config.yaml
num_hidden_layers: 13
head_dim: 64
attn_scale: 0.125
parallel_block: false
init_std_o: 0.0255
lr_head: 0.00486
warmup_steps: 238
decay_fraction: 0.739
final_lr_fraction: 0.0
dataset: "wikipedia_en"
MLP neurons of a small language model. Each row is named by its layer, matrix (down: output weights) and neuron, and shows model dimensions 128-255. Each number is 128 + 32 x the weight over its row's rms, rounded and kept within 0 to 255. Numbers have three digits each.
A block is one neuron, or neurons of one layer that tend to fire together. Before each block is what it responds to, as a language model described it from the Wikipedia text at the highest values.

Sentence-initial article The
L2.down96:070114164193129106165118113080128102094086141154155101178156092152079124156126133125129129065129138177088119104135128115185051088111101071089141124166075131129105122144149132113101127154135112166167093133115151143101091159128139141135133154085113153197148147175158091144108166070192138150148096148131099095192111176151139073195120135174101113162123164139119079144104163133165118155140
L2.down389:118146163108154157141165105175115113094111162162156094167115076129116172144085134120173139110124133142086137114084164083156144150181097130137179102056119133097096125144130150116157120134107137188151098107156129164110109137153109183138110148140110106110139135155174090141177100090096128165095061044102127131231105130166120128147146097153152167120123172088048139142108193100112107146178
L2.down1138:119146107155138142136153151121104077135127167134156110113125095162140087101140142138108090125107125203093119147144150107108105136166146151051102108170107141170144095136121102150143085107109076196160111104079063078161131122077136163174105175048129142134090144084120103134177169168146082170129101176096115118212133085104132154114169100153147114106121121095177087090195089104089148078177
L2.down1234:137132104130063155140127143150163154098092151161082082125022126146143105133091112114124156044114146098180156031083079144119128145182101161095153139063121135145122125070112103087085137160137135206116143140138162137058138118068148152119151173132166132126124156126225139164149122113124102118133115161157164158186104127159081155126123114128161120102159131163063145130081136092107104152158

Comparative "more", conjunctions
L7.down62:159092110075084124114147149171132105120088086096107088175141127135094172123179153088144162169142112084126134147066185093132074142141189181126146082127087085145183163098156108157130045119119138125147086067143174121079147184117189123082145070181109113185095110156101172147121172139182108128143137183069085137103194134147147164164108112143080046118138126105140160125136128078125098125136
L7.down205:141106112115126155161199153089156146079122056115049155161145165120134131119119113120175172110141092175131106138127152152063114113110111101128118138113130110169105128093116147104118105092140077151186129131130161108149153092147112116182190150136093119106140142139145104063174131130188172148166141159106146148082050096117120159115120113139157116146195182142134163142116158084155078105070
L7.down237:172121150159123126137106168095108128131168106148113117139099105153161127139086135174117139091125120104089082090092111114173133144142159085085119133175121126156092110162156178137104095181112166104110120207167174130096116163117113161120136195141052161156114131139083159114087136152166037064155161141084156167178134101135119100101111105148168166143128126144133163141107138123120156152095
L7.down248:150107149121128142153199151128144132108135148160140056098131138085124179121106132176143128135104135113129114185100154189161107119093192151127132113099077160212108118135116069137110095099114111160119148094150163087125097134126083134125108136104126102141094140118091119171155127138167117143209087157143096159171152091049117144136150024074083099144130132122056140118097032094122116134184
L7.down314:092089033136146115142121108152081091091187162163044132103140072197133127182082138064148136088141108157145147109140133103187120078121096179117131143140157166174079161130106131170133072135153144157102128101128187137078076126096217166114169136172101122086103135128116119122165107157126154094175098216174150119142104121142220098107133168123163062115109139089108130112119066149091156102097
L7.down364:174147135122128147159089177113167122172144146146107152107062100164118209177117111099077123143090087128178117155095132156098136136129167113223138153112100093183070162073118116073163132138098089174116141157080104102123123108099093112165141178156168094142149068045125175145115091171082128091168086138122180159210131069124107163199113089140111164133078132174125152117123106160098124158138
L7.down542:132148131124090204156066173095127141143121125111093158065101158118127178083153125120145163105137145146122183170098106120131104113175115100116143126146089204164125087098201119082097104154165106128083136097122146163116133115104122123187175120159119159103143031097100150071115054089181126108129147124100109151074128140189127120111138127051084067109099130145031169148099124155143164175170
L7.down565:112121188137145131111114157095090174146071112091094122183108062119130108114121133126153098132065149148064140140125123131150141105116116125132119119129135144058161119104127109103116088066090135161129202128135092143108121101129098142142081151131102118128097055122112150153185105121155103164132084066147136149094160113178172135135153082150084120132096122095090132128145091135171082151128
L7.down583:112076236056174104091142199120126162174143121144151105183142097127099140169154132134095208084228138157087127120048097143124154125055142132114165122103147166139133165146080173097081079137118146094110128078188120112169123212088211111130179109108116130139124095140135113182136140115117085110090107103073150083175107113116148130144140104107110104142159115089118128123210124125132103157164
L7.down652:109114175128146093080121138065155067092091135128102155145166096156123135104071097113135078101104123080079131144063146166118158098098087113105091132115129126085151106117159159029087157115123139122193129152099135135112072133195162133135136085100075180123134115149187143096148157042127146127168120129103124107145107058148162132116119160126105122141099106099145096198130087146172131121080
L7.down848:196111148162092156091149174150165152133123068101155139100103132142081121153118135103103149107128193078140079107152106082138100069141146141127107140125116173180138117229140091166130061118093097084107124141201122126141163098116213111156183077125204139117164124107103109118091164138124104131073115200095123118130096109158105106185093076097153137154104149140137128105164099181128182144162
L7.down962:131114093160084186119132119120108100167097170144201176137102132180097132200102096100139095170136138137179057125148076178136125132147155150109085120099122096116126131126098129087125126119087132116139068163055155100099156111133124099120141146115211135115140111116112150096185130118111182141139165063160107132135129115171061104118148127156064085135187155117127146160105163134120127081163
L7.down1048:145106135136108107084140128164144143165112135119143184083107104106116154114140127190084122155089139153114126132113151091184109098067119144150145167108136128159128149088111133141099096100143130116142142111150172134107153098156175163184130064107180142143111106111160120157115093130143127121127178141098122100083182070114117139147126134131111067142125114141120168143140074110123122092109
L7.down1133:122118085154144177129130115146116148126111194188105117150148098111134139153091136173165139133117124145140115121176102058198063107074049106166158151114104104154096149069085191136149146134122159116141151064099165153133103104151091082124150157137124165154155108104079095177087120123189094184123087152148159162106152112109080102057124153129144072144095094133122124127147164114146154079155
L7.down1382:132122110156164123123116085158122143165129146091125107158085062159116134162121112169094170167116120138068134149109142164134071179087152129114082119104135064095115097161128103109118098175109139159126086166091110092106160104102234118133129158226093066139087148035102128127145154081151114109156104135115101090150134069146056138118070115079169127146129160089079130194124080153173124100127
L7.down1523:170132167163123144137156114135136180141127122114153156159092160180202130116098135105127129114137141096094125077091101170182095195084164129147149119125126177130176124125070085156125042130154158132158146118165153169117146108140118133083143065093182188155126067142144125138191149161104136175086093154138112174124163113142162077155144140097135119158105122136113173145133084170126143091138

Paragraph-opening "The"
L3.down1332:141130149134193188184075088176202079158164113152163101113080100133108068124126120175129111157163142172133152125174180054102089154092147148056082083140135125155120155136117133104126095068120121129066099100084184137142165083159178116107133122118123128121123111114111120151127175186093132078112148162116143104169152166161083162199084098138167118104183135121152130030104107140152142141114

Ordinal and sequence determiners
L3.down1226:099088119112139162108101129134120147178135147115147125141090113149099145172168119136069141149194113178084079127135106070088139150155109118123135122168074133103111136148161165186100172149107159107132142147096179158154121155130076105113156138154099135117199144083112080123107194105150118122121075112116116086143078134161117121160081139141027069143093112117146115074117162125129079183154

Name-start word pieces
L2.down385:157146130126170121124157097086109167140105141098191124089140098122115078128160132161128126109147121138147131085182152098138147150076149137143109102122165119128120117128164109185154211126178190119118103080023151167184119111160108143157138114179130143122174115176117110165124169142045146152104106163107167081145108146101108069072144146146166142135157111098172136130120120197169166118140
L2.down409:142138119146161117117135097094074186128098146120186101079122117140122107099145139136133138099136092126137142105164135128127136148083115116151096126137177143117145160135166140156154178154171216098121091096020152187191128111163123112135112101154138134147161131189119128153135154139041175143098099144120182071153130144112128066102149162137147133150140138117150121110110105225124206154129
L2.down562:146118083140146167120125090091097205132101132068163100094131117116117105126158126160166128117143113123143192123183158118146138146067104106150105111139164133126126146098173144180141165127154203123111122071012155172169138108179098156133097119139138122110173131180111133159151179116063173160125089148134172066154089158090133079089169119120220136138125128116155106087106137187161160123131
L2.down1093:153109149130137114117151103081095196127093133124189090095126117111128108090168133142128142107153096123128146095167143094149141124081115119132113107129150125110098135128174120167153198153183185117125103082015137185192125136193142153136114109169115126127174143205136123150141141131022159147131109144118149040144115146120138053113147169140169169139152146109140109100121120157147152149151

Person-name word pieces
L7.down63:121131149139122076197152136160114144125120102102091117121141113171105168208118140140199120135115180151134079102134109114116168095095139116075150133148122144130156127079136098124103108080048119110137129065138121124170132124132165095156130137129119132094132139105069002154103154119078065117106190130164115138117085122140161156045071134150144111116117141128128113183138077135111127204083
L7.down115:108202092133138145138136128130111135138084099144094078155130083094153146161163140177120138117163130134123150142141108122095112102122118114107124111093152138115145182135162092112134160151128179095093127129136140131147125061108164107146164145106093180142085094118148136101130113138185116129208085101106159118145160094116173113155125102034075125161140147143088166131158150124062145121107
L7.down253:149127106198157084139164108125115191150140129112106144173128150154018156189126121071110115154165107082150099109130094077154149113191108067087158156086145094202142138149136067111077160103107142123130126092131096113175130139154113143152093165103115109129056164104105128084172125083039160174163133124093087153180131145172149161170112149113121116097130144165151049133115088098151157123015
L7.down278:197115152101123201145092132161141150146179148132117050150127198100081120144067146116119132097151090078158161167192088107189112173189088105123103145134105105112108121143162142123133027169116089164086133131106115116097129142100130149103144129105135142135154060154088105152117168169190154146140159096165153126162198190134105140128132115099098146169180129162116149109104134161156144173163
L7.down338:159183177133130150123111167168105077112211157122101100190093171127072093106117127129085109114171131085075121138178129159116111196141074084102124127106113135163056179094132118068101159114117122117087116150080077147120085106134147114124147132127097108119174059143138138132103173170168135156179135111133175105099140158067179134161139165142064116180113090107174198113035139195143159105218
L7.down356:108119106119161150088111107092122164117124166161160118123080145124082142096158129120140158126192092150121165092161127119056088148164153107145122091146199146105120101127163136145147171156093174089109032134087166134146091096145134132164102170090135158098108100117127204100132150104109165106124133187095171153115152093098140135127095134121072064104136072130153180121155145175066118139056
L7.down553:158071165162121128173093081121157172142028144150089118106121121065079110157182151084143134086163129098143051066098128110195133096120169150169100138107178161085100076123160125109081101083108110125170118128136145097153129115134157137084123126142135148096117136153093111148127118093120166120157161182173099149147193136072106149072098159098144118164180137153122165144116121126128145220106
L7.down597:115104108159092077098088089139090176138113176127124145120133138122112163134145150164188197109190068069131156083099098093129098055141125167143126144137203140133136112108155106131147139147112151044178106152120105138173139065138136173079124122157119108162117159149123118125121140135146225101126146127101107118115144132114124189114099169117142118106136161109179068192099141138120174117056
L7.down705:154187105103187070145136110149075139128156200207108127107100136125090137176063122191077181124202110118152138132205084097103138156208096131110184082150119120150094156122159077120106093172080115113081080127104097136163091177108109145131096130098074139144151109169094133137148129178132115130151158131133105133180183145078154155116088139142151121137100117119147181120132065116153130133137
L7.down740:146116167143152176135112201119163090097142151168122175138163163109130110148123178093097126121147175142141183089099087153086144108119162133183154153140099153116134100143087085134106108139216177151119145126132122137067109127123088145128124111141121162155146145156159061086091197118127156117124095133110085117103114116179114109172110125171123155125120120159173115141111072125159123078092
L7.down764:118127101123126137107113150181087106150118095164173135187161047148114158155124162156155143126175168127084118162162119122149136158147115133156097138139127122106137142107114118103169092102182141120166100172079070163126130151167134149173173111131093117101169125133137132106114079137092159043080173138144174115204141108120100109104155147125147137115025174120140119096175068144110107072182
L7.down973:122085108138233171208109142147144146143087093067142110116154168114136101137197157126187080089105115120117085112114146121118156127138165089100090097129123102098123036121194179147059087091092126089120142120082074109118146152129130152133121145130118106177117096095143227132081138105145142137208153098131094084121153114162117197155124101136152084124151146123150153176105087111132139161104
L7.down1097:090185139101086135137134056139154147118158123102087152165105126133118153063101133107072108091171160122109135165156089069136141123181057105177101127155114137152135156130132078055104108149114080131184132086148117124119140059153158108109120130156181111154089056141124180139097081198106071157157207195171115127142135129127040122125109147156119093159180128114122131126100092086075132110118
L7.down1372:071149128126141152121101112126140109113153113190151165081188184123131123073153121170111082098124150152115100181094174167125112191117101114079122127111144158117113059142159093148171124115101097163092122103128063127134133126177093118114194098067122097148144138083114137164124175119192071153076117126153132129144190155121086130082155100124082143147133141156128138123108093183080156085141
L7.down1406:101092155123087078126204164100159138169101187127134106164092063194134142102191158203131159127133160145116116129088124162132091094179105129061139103127149127143159131116213109124123095115155058129108124140173116161105154118108098135161094187094142163227134112080149117190102098155164120150132132138139156139131121094116171110162159097113102179096135151058159116121142069117162145160055
L7.down1431:102133178166165174122143097096106128121153084151136116110099129071119101144116140098214111144117151120098118121139055096140101164135109114124096138138170110197128140148125186157131126127108156160119153131146076156109164177113189158136070167109165146155141150146162150162063166165166151134187149105141130168105145092170135136184170139075089057159130143156135135153187163157107133127142

Sentence-initial word
L7.down56:139138098197107104144142118154149115137202130074140170108247131105109138123126105115128118097059158111135154157110184133102076040104141126159090139123152135070109178174159121088144078112173147114202100156119132163156104067176117055107100098152120072092137108157136153143165054045111163082097103122091101116091084134083062152091116120185164170129109161179088085111090113094127110106089
L7.down65:129144138137161206090150150113182170151169171085073168137092112163074163067123094108112147116134105107107128132077136089124170134116143088176128126124156097093118134123196136158087124097106144124100105186142129130118103104121171100135119209121001104099119193134106126126118139147133118208079102117158118125081137091088124114105127123141080180092160078153117182166096165115176093112108
L7.down654:100064104190185134118128089086116148175125117110101084094158105153117110149150093158046155158111107094089148168071153142092201107154103075144084115090119172152074093119100105112104099091159190146062092164098133153114098109125073202156144203137127178144141077143084134100130224129111153134168113162122136122097149053120126151142129067188155102113102099123128136121100109159115170182150
L7.down757:123087087156158133165239186124086149108170162132125153068176123061173151174145131083088145038084130116126102142084121121137061130103188139167100098149096135091151167166163147130133121108148191146122131151153094150066042164155120176120221126112092129178101132145130119154062128113107106157183163125181122138133189115160119135155105097113100079133121156170113111133136083120137123175106
L7.down776:150090151178148174136138092106133119141134167142154131124109174126109151092131127126189105124161107153099096162126139149088137084122080135106155108072145087156151165106119148158101102150057107126133042149087183083141127081172192130163117189142091179101129104131124079122113111093106098087138094189162128119138096143145118145126103146116199048166160156105144103132180161072088122166148
L7.down866:172143122124099136136139132152079187128147166074142157174087093155149134092037115074116108098096121141115105133082138132115134176105110090154116091134181120112145220134164136111162093069081180160157073122109161119149134137187083154092140168164096133156103127181115165115085150155158123081148115071147122124165110150134119180130104118140135155147183129131100122168110200132179102162091
L7.down874:090124108214191174144094165121128109093157145151088117103152159130143099160076130161138110167141127144093073108127122066146144101112097094112148175142134084173150150110110165095134103102098138129151068180098103137083064121103139118124116181167123150154158119078121157142135116161111163078118111173085122180146138072152099182164139145099062143132190140126150173092117131165131243146143
L7.down1057:130095070172070091119149156125144119123139049124099116143170115132129147150171170168185108095122140135097073127165167083125113056119114129075075109130199090094149187135164196118134128078075114148144068125151144138142140083107133126130167136097112157105146189136125133147132151116148131141125083117100064101132096163142100118095131130130161131149153155076165096175178151143125165162095
L7.down1123:161191158116118154046115108133152137103156089089174111105098125111146130188107108150172139093088138043087135128130133111081207127120106134184139121155176128096138133135180111093131139121135107149087157143125127122138112174110108047131129090139068077094062204194121128122162138146130145114101136112105079121166120060135114125117125126137077129125132141140171179060154143093120074125166
L7.down1183:120078101115046126125099144133177142094148133119225154138124142129129143146155123140094145105163123135121195153170142154106112141116208137086122152166147132103150208094104142139129088153162193122099069163134064101069035112112116139104161144112103133112146115126104127215168159130154109131137181126182096151157095119159163148103169150116138141067138095125136153148109090131158143180077
L7.down1237:115082112140142098076117127100064151157101112105144107073155111089122130190099153113144164138114150104093101116148159146218114112129132103081040118092187082093116128135155135133079152135134178146149149152143118175151123157129215245117138142128128112089147117201156069081103088106158145126200177112136092136049144135124138192110104106112154138156127189137129116149132130175153166156152
L7.down1259:151108110161137171168118149103102121141133146122122155111173163130149101078123112063148091134101152117127090118099159081088093126136092148134087118110125130121139129154112123118137111101148163145148109151118112124157139076136139150136146127169134160186123173129167125105135144138186137089111133103093109136169076092128099144163099147149166097142183169111158109101201202171132152070112
L7.down1311:187145113113190110122092100107136139116140104073180195140159117116213119113110116093124155084108141073118102185172189141114103162118121146084161072110128108163117152188141111128141138139077124121191167129115150148179094167119122130093149192127156079159070114154063116144151139136129085111149091049169094077074190143150106116049074110111101148147130110098078177139135165095142099112119
L7.down1387:140164124149126080173126154116135097089148127161151142145101079114189125163117109118117148177117134109147139123118137115117109176151144130166162156142081088086169082103162107116119141092161140162160130109105140162148099182113102181165128129102060115143110112158138165102123161153142100153072092086126173160116176147160144148078126105126160086138213210154175136107173139198169128119137
L7.down1476:093081088143199139176139192112185112106123102098090174145182137070124142112133115087119100120100179147115091149083112137154110132119125123141129133137091145124124116143119121103109041095114136217214141137159076141142120115134157178151125114152106132131115106133127121093136138120069156105132085119141109111118143101178138111061066113156151106139078140102049083170130119142099195165112
L7.down1535:072164131134112197155105134104122116105105134152097129144112138084114122136115147131110112089151112115119068160125136105225152161062104062123184150150159094160128133152170195132171124082114109169145106163138141120075086130099149133066142170064177081159126146157076097141090156129181118099151093097111096048097161113161109106147104107106137117183129126159124103093056181117075126145137

Word after "the"
L7.down274:201141107196123125185123123138144142163140131097177170167164118120096125125118125085117134126125135133103150019115152136158106075103135086057115123095130091164085105132092154111163118146132104146190095104161136120186127088155146126170176154139129085112084091153120153102089081129096139115138143131115066110130091134119111150099114102192165152129160151134128129151123160146126106103167
L7.down324:148174170172128117151128080030085113141083107113137138108154106124068186190140125162184160161099101110095085162119109150091043138140119131125163145134164131080184182046121133158123107108156140122138056128080106139082149047147087162126107159123126094102108107103115075103124101130160072121146039126186168117146135117129127163099151110118113116140102131156132106148060120117196168102170
L7.down372:111089142118175145196104137086136072167138154109092108120078103100105157099121145115103168174119117094126166104136092168088173096170166118099134105151090119162075067137044172112147099166171109088102135159105128097081186055123161172157181117136240137094110115109095142163096129122110152082127126116105159109128169104103075140185105141158124119142131094122153095093064104116093093098133
L7.down417:137119122143146198108099142080131166098179113153108141145118149101091150106138170128220167165150084123102168063143102144061181165096116146093106089203145102133129071144148189112111157151097127116132103109094167101152106123105100128172073134089155135102083110082109195177108127137090159118140120109133078125149132115112109134189064143044135123097145103147123077125111119062089091091136
L7.down516:097135107110129148193110129119093184168137182099139129187112053110100124177150120099144082151118103145152144129117096172118138140143154106127101145111120176135120128115060133139109116126078081117145136116111172139101180084182147143091212126119114131082163111113136116119113116121185096184138158137134133113111103122109163175209142127103081109111162123127077077099121135131152098083130
L7.down792:142114151150140164093063128107172134145130115159148076171110105146145134087104112136135126148173142083172108121058167193083155133094086055114085156130133098092149095161179196102123136119152136162114121135086113090190082154175089141159097186131061111144108195152088134105152135174115132143093145069165103147187152135137110075163128172106110130110152132142135182139068155084123106163114
L7.down814:125203194159168249195114149110191142104150169104121151151076139087117075076127123134102081119106172220152118076139186104077135135044121092185151131066119102089106129150128203122130172142129108120129128149122189099138136183094130059171148184072128109087152174139152119121114136133175150152087130084135067113092152090120109136047093139144101140137122109115156152135082104142111154124154
L7.down835:142087123161157124083164120144168078030080148153120106108107142138122119152132115146108150154115132073103157123094126148177099142175138098125151118120129144113129085148113147106094129138115144124122112167082154112112094146093125089176119127075069067151131177111122165142139168101188132158102147087083112117113148160128122108097109130127103176101183140155115101116078163091151108157104
L7.down856:118070092129065168150124106086150205139123156161104146143113152123089125201138139123131183248161108120146168124120141185132177140148105087122148108168149125141109069138038143182142155157080116084116125121093125119065095086145144125163089130105121081144082160094100142115117152136124145157166139107082137128106139134122107167111109137125163166108169111129115096183097155083118159112118
L7.down1039:177101143168115147156087102137163168147086136153169158201130121146088119094064143107164160138097078119121145180165181133102137087170124134087068116100086140066126106059162167140114127094169118137132084140098167103087130115145143119163101087071132110114176092142123167175161136093155118135046123151210074085174134141186125119098047194124139185163079090158184138201132123161131124055126
L7.down1112:125160123093103124112122158109103060143127121126050051111130139121149155158150125147140110149128083098134105149089174170173117187152153057163117136171078094123200126152166175156171072185088124140142142105163098125114221138138112138153169116137164154188092090123060122170127183176132075146127153166122087155088130125122099066130144135083170148173192096152114137167112102125099115129078
L7.down1215:179095132198120129145129105109113118121137115157161125093105134086147145112149144184163114161090120202068154139107104185146110103048105203159151116146155125192115050164064088100143156152080093095115092175159101137151102105143080135162104105165102141090186164151089148092110094161179137142158107120200130201172112094079143121085141101110121188134127173127159140085132159140157157169147
L7.down1270:175214126112178105103127119095137198111125122145113123154068113110161119193119143109090154137100161096170098158107138124132132115078224156119144136136107131255181157159167164088186122167112085126089169143127101132144110121066043075149079158140084119156128131113170135103118158103099170179183101123130059087133110196118140148125137114092118078146115142129158117138114089122108151130101
L7.down1355:165127110170119147161121144127119124123148160119149119102174099106134152155150153192153149133104106126108168151170189132150107169060134134097110121126147078176146143137148149115114116125151129130133116068137115151092127103186104145157123146163110160086120094146105200162110180131140127102147039122160118085122162093183101083235122112109137060128167136171129121106113133118150080135114
L7.down1368:088129144119152240139103153086151170069032107143156062131062110091049145089169112103162121180151122094131127160146069134161162090075124094116070108101117148132098114135156161126165031080185090061085107112106179166078180119179107163142157136118115180078086105190119130088134136127147077162173020087164145086112128122116113136190077182111107102171148144086154119135138138109108180164176
L7.down1460:086149117152134149136120087108134085053083115107164192178159168099004157084097110083089078094124153116137130148110139127071157130109147165166154117146115160167067123176119120088153177136087137114150112127129163113076141114135119139095142130079167158108138103167123102098142133155167152081146111094108113116115184103090118121111138083142126137132079187114151130164137121107145193185082

Common first names in lists
L3.down866:120152176179148186152102123162118123088162099158144057150161189158094157142123115123154137064121073152176124182127159145129119144153136166149079120151152122120103168076122144106091172084080166149116143134095094195066089103219147134139170126130110182127122156163135151118123124173161099177096150166113101102102129135105143126099140185114090122141091078131113115100110132087154083141164

Limiting and ordinal words
L2.down903:135050128153129153140092157091103152130122121105103163103157200121097082130188108133128138167139172196106154127131123088075075099099110112156087104141182195121106127082165155142112185114172075140127084137084121134101162112127090132100119092082084059126121146112118084200106102156178093124131128131114117090172155159129123195211144103171092109114101109091126114102137130126094131138095
L2.down1027:076163149124094076092122144177162112129149161146131120129132125128101133114102153089073069128150120100083076142146117089112102124104127119074095162097096186119102134157108171123103198139177123112118199147107142150129069160118152161168108135118127186113094145114102164136083110114098068148114082016165145107094143100161063125141204144124139118136071142118171153101127158139133147103144
L2.down1130:134105173158158174127140120119130136155091048096083099089121071090115105115141114134125122084163116146111169107116079095139067146177123132086080151116160092119135151083151094088090060112150176150192101155073118098120109155099082125107131127115181183111128174172116131154103090071111108129092112091072171098135130129160097144158106140136058175184171183136152120209104124130135107171098
L2.down1268:091088111167088124086140112141184142130149100118066093036181119098138141093155106111156172104092121194156167137113101123103136155138108102136114099114155094066158112130140158135079091104125145125170107089055200120152159143122103170137147155110159141118125128115105120118175138110153103109077156081111156176113146146126086146128156139151117128122206145124166145076168120114103071068075

Comparative "more" and word stems
L3.down1026:148169157127085099073146116104108122076131114143157112120145121138130168126150157183100176150089137105152116127232140131075144056178171174162157078164148131118146078132123098120132119102082126145156084087124193123168158153085138153138180114157124154122136115145124112113137162203147145109113146152143110097159119126145122105124093097153183170142111118126165131113128049130126112074142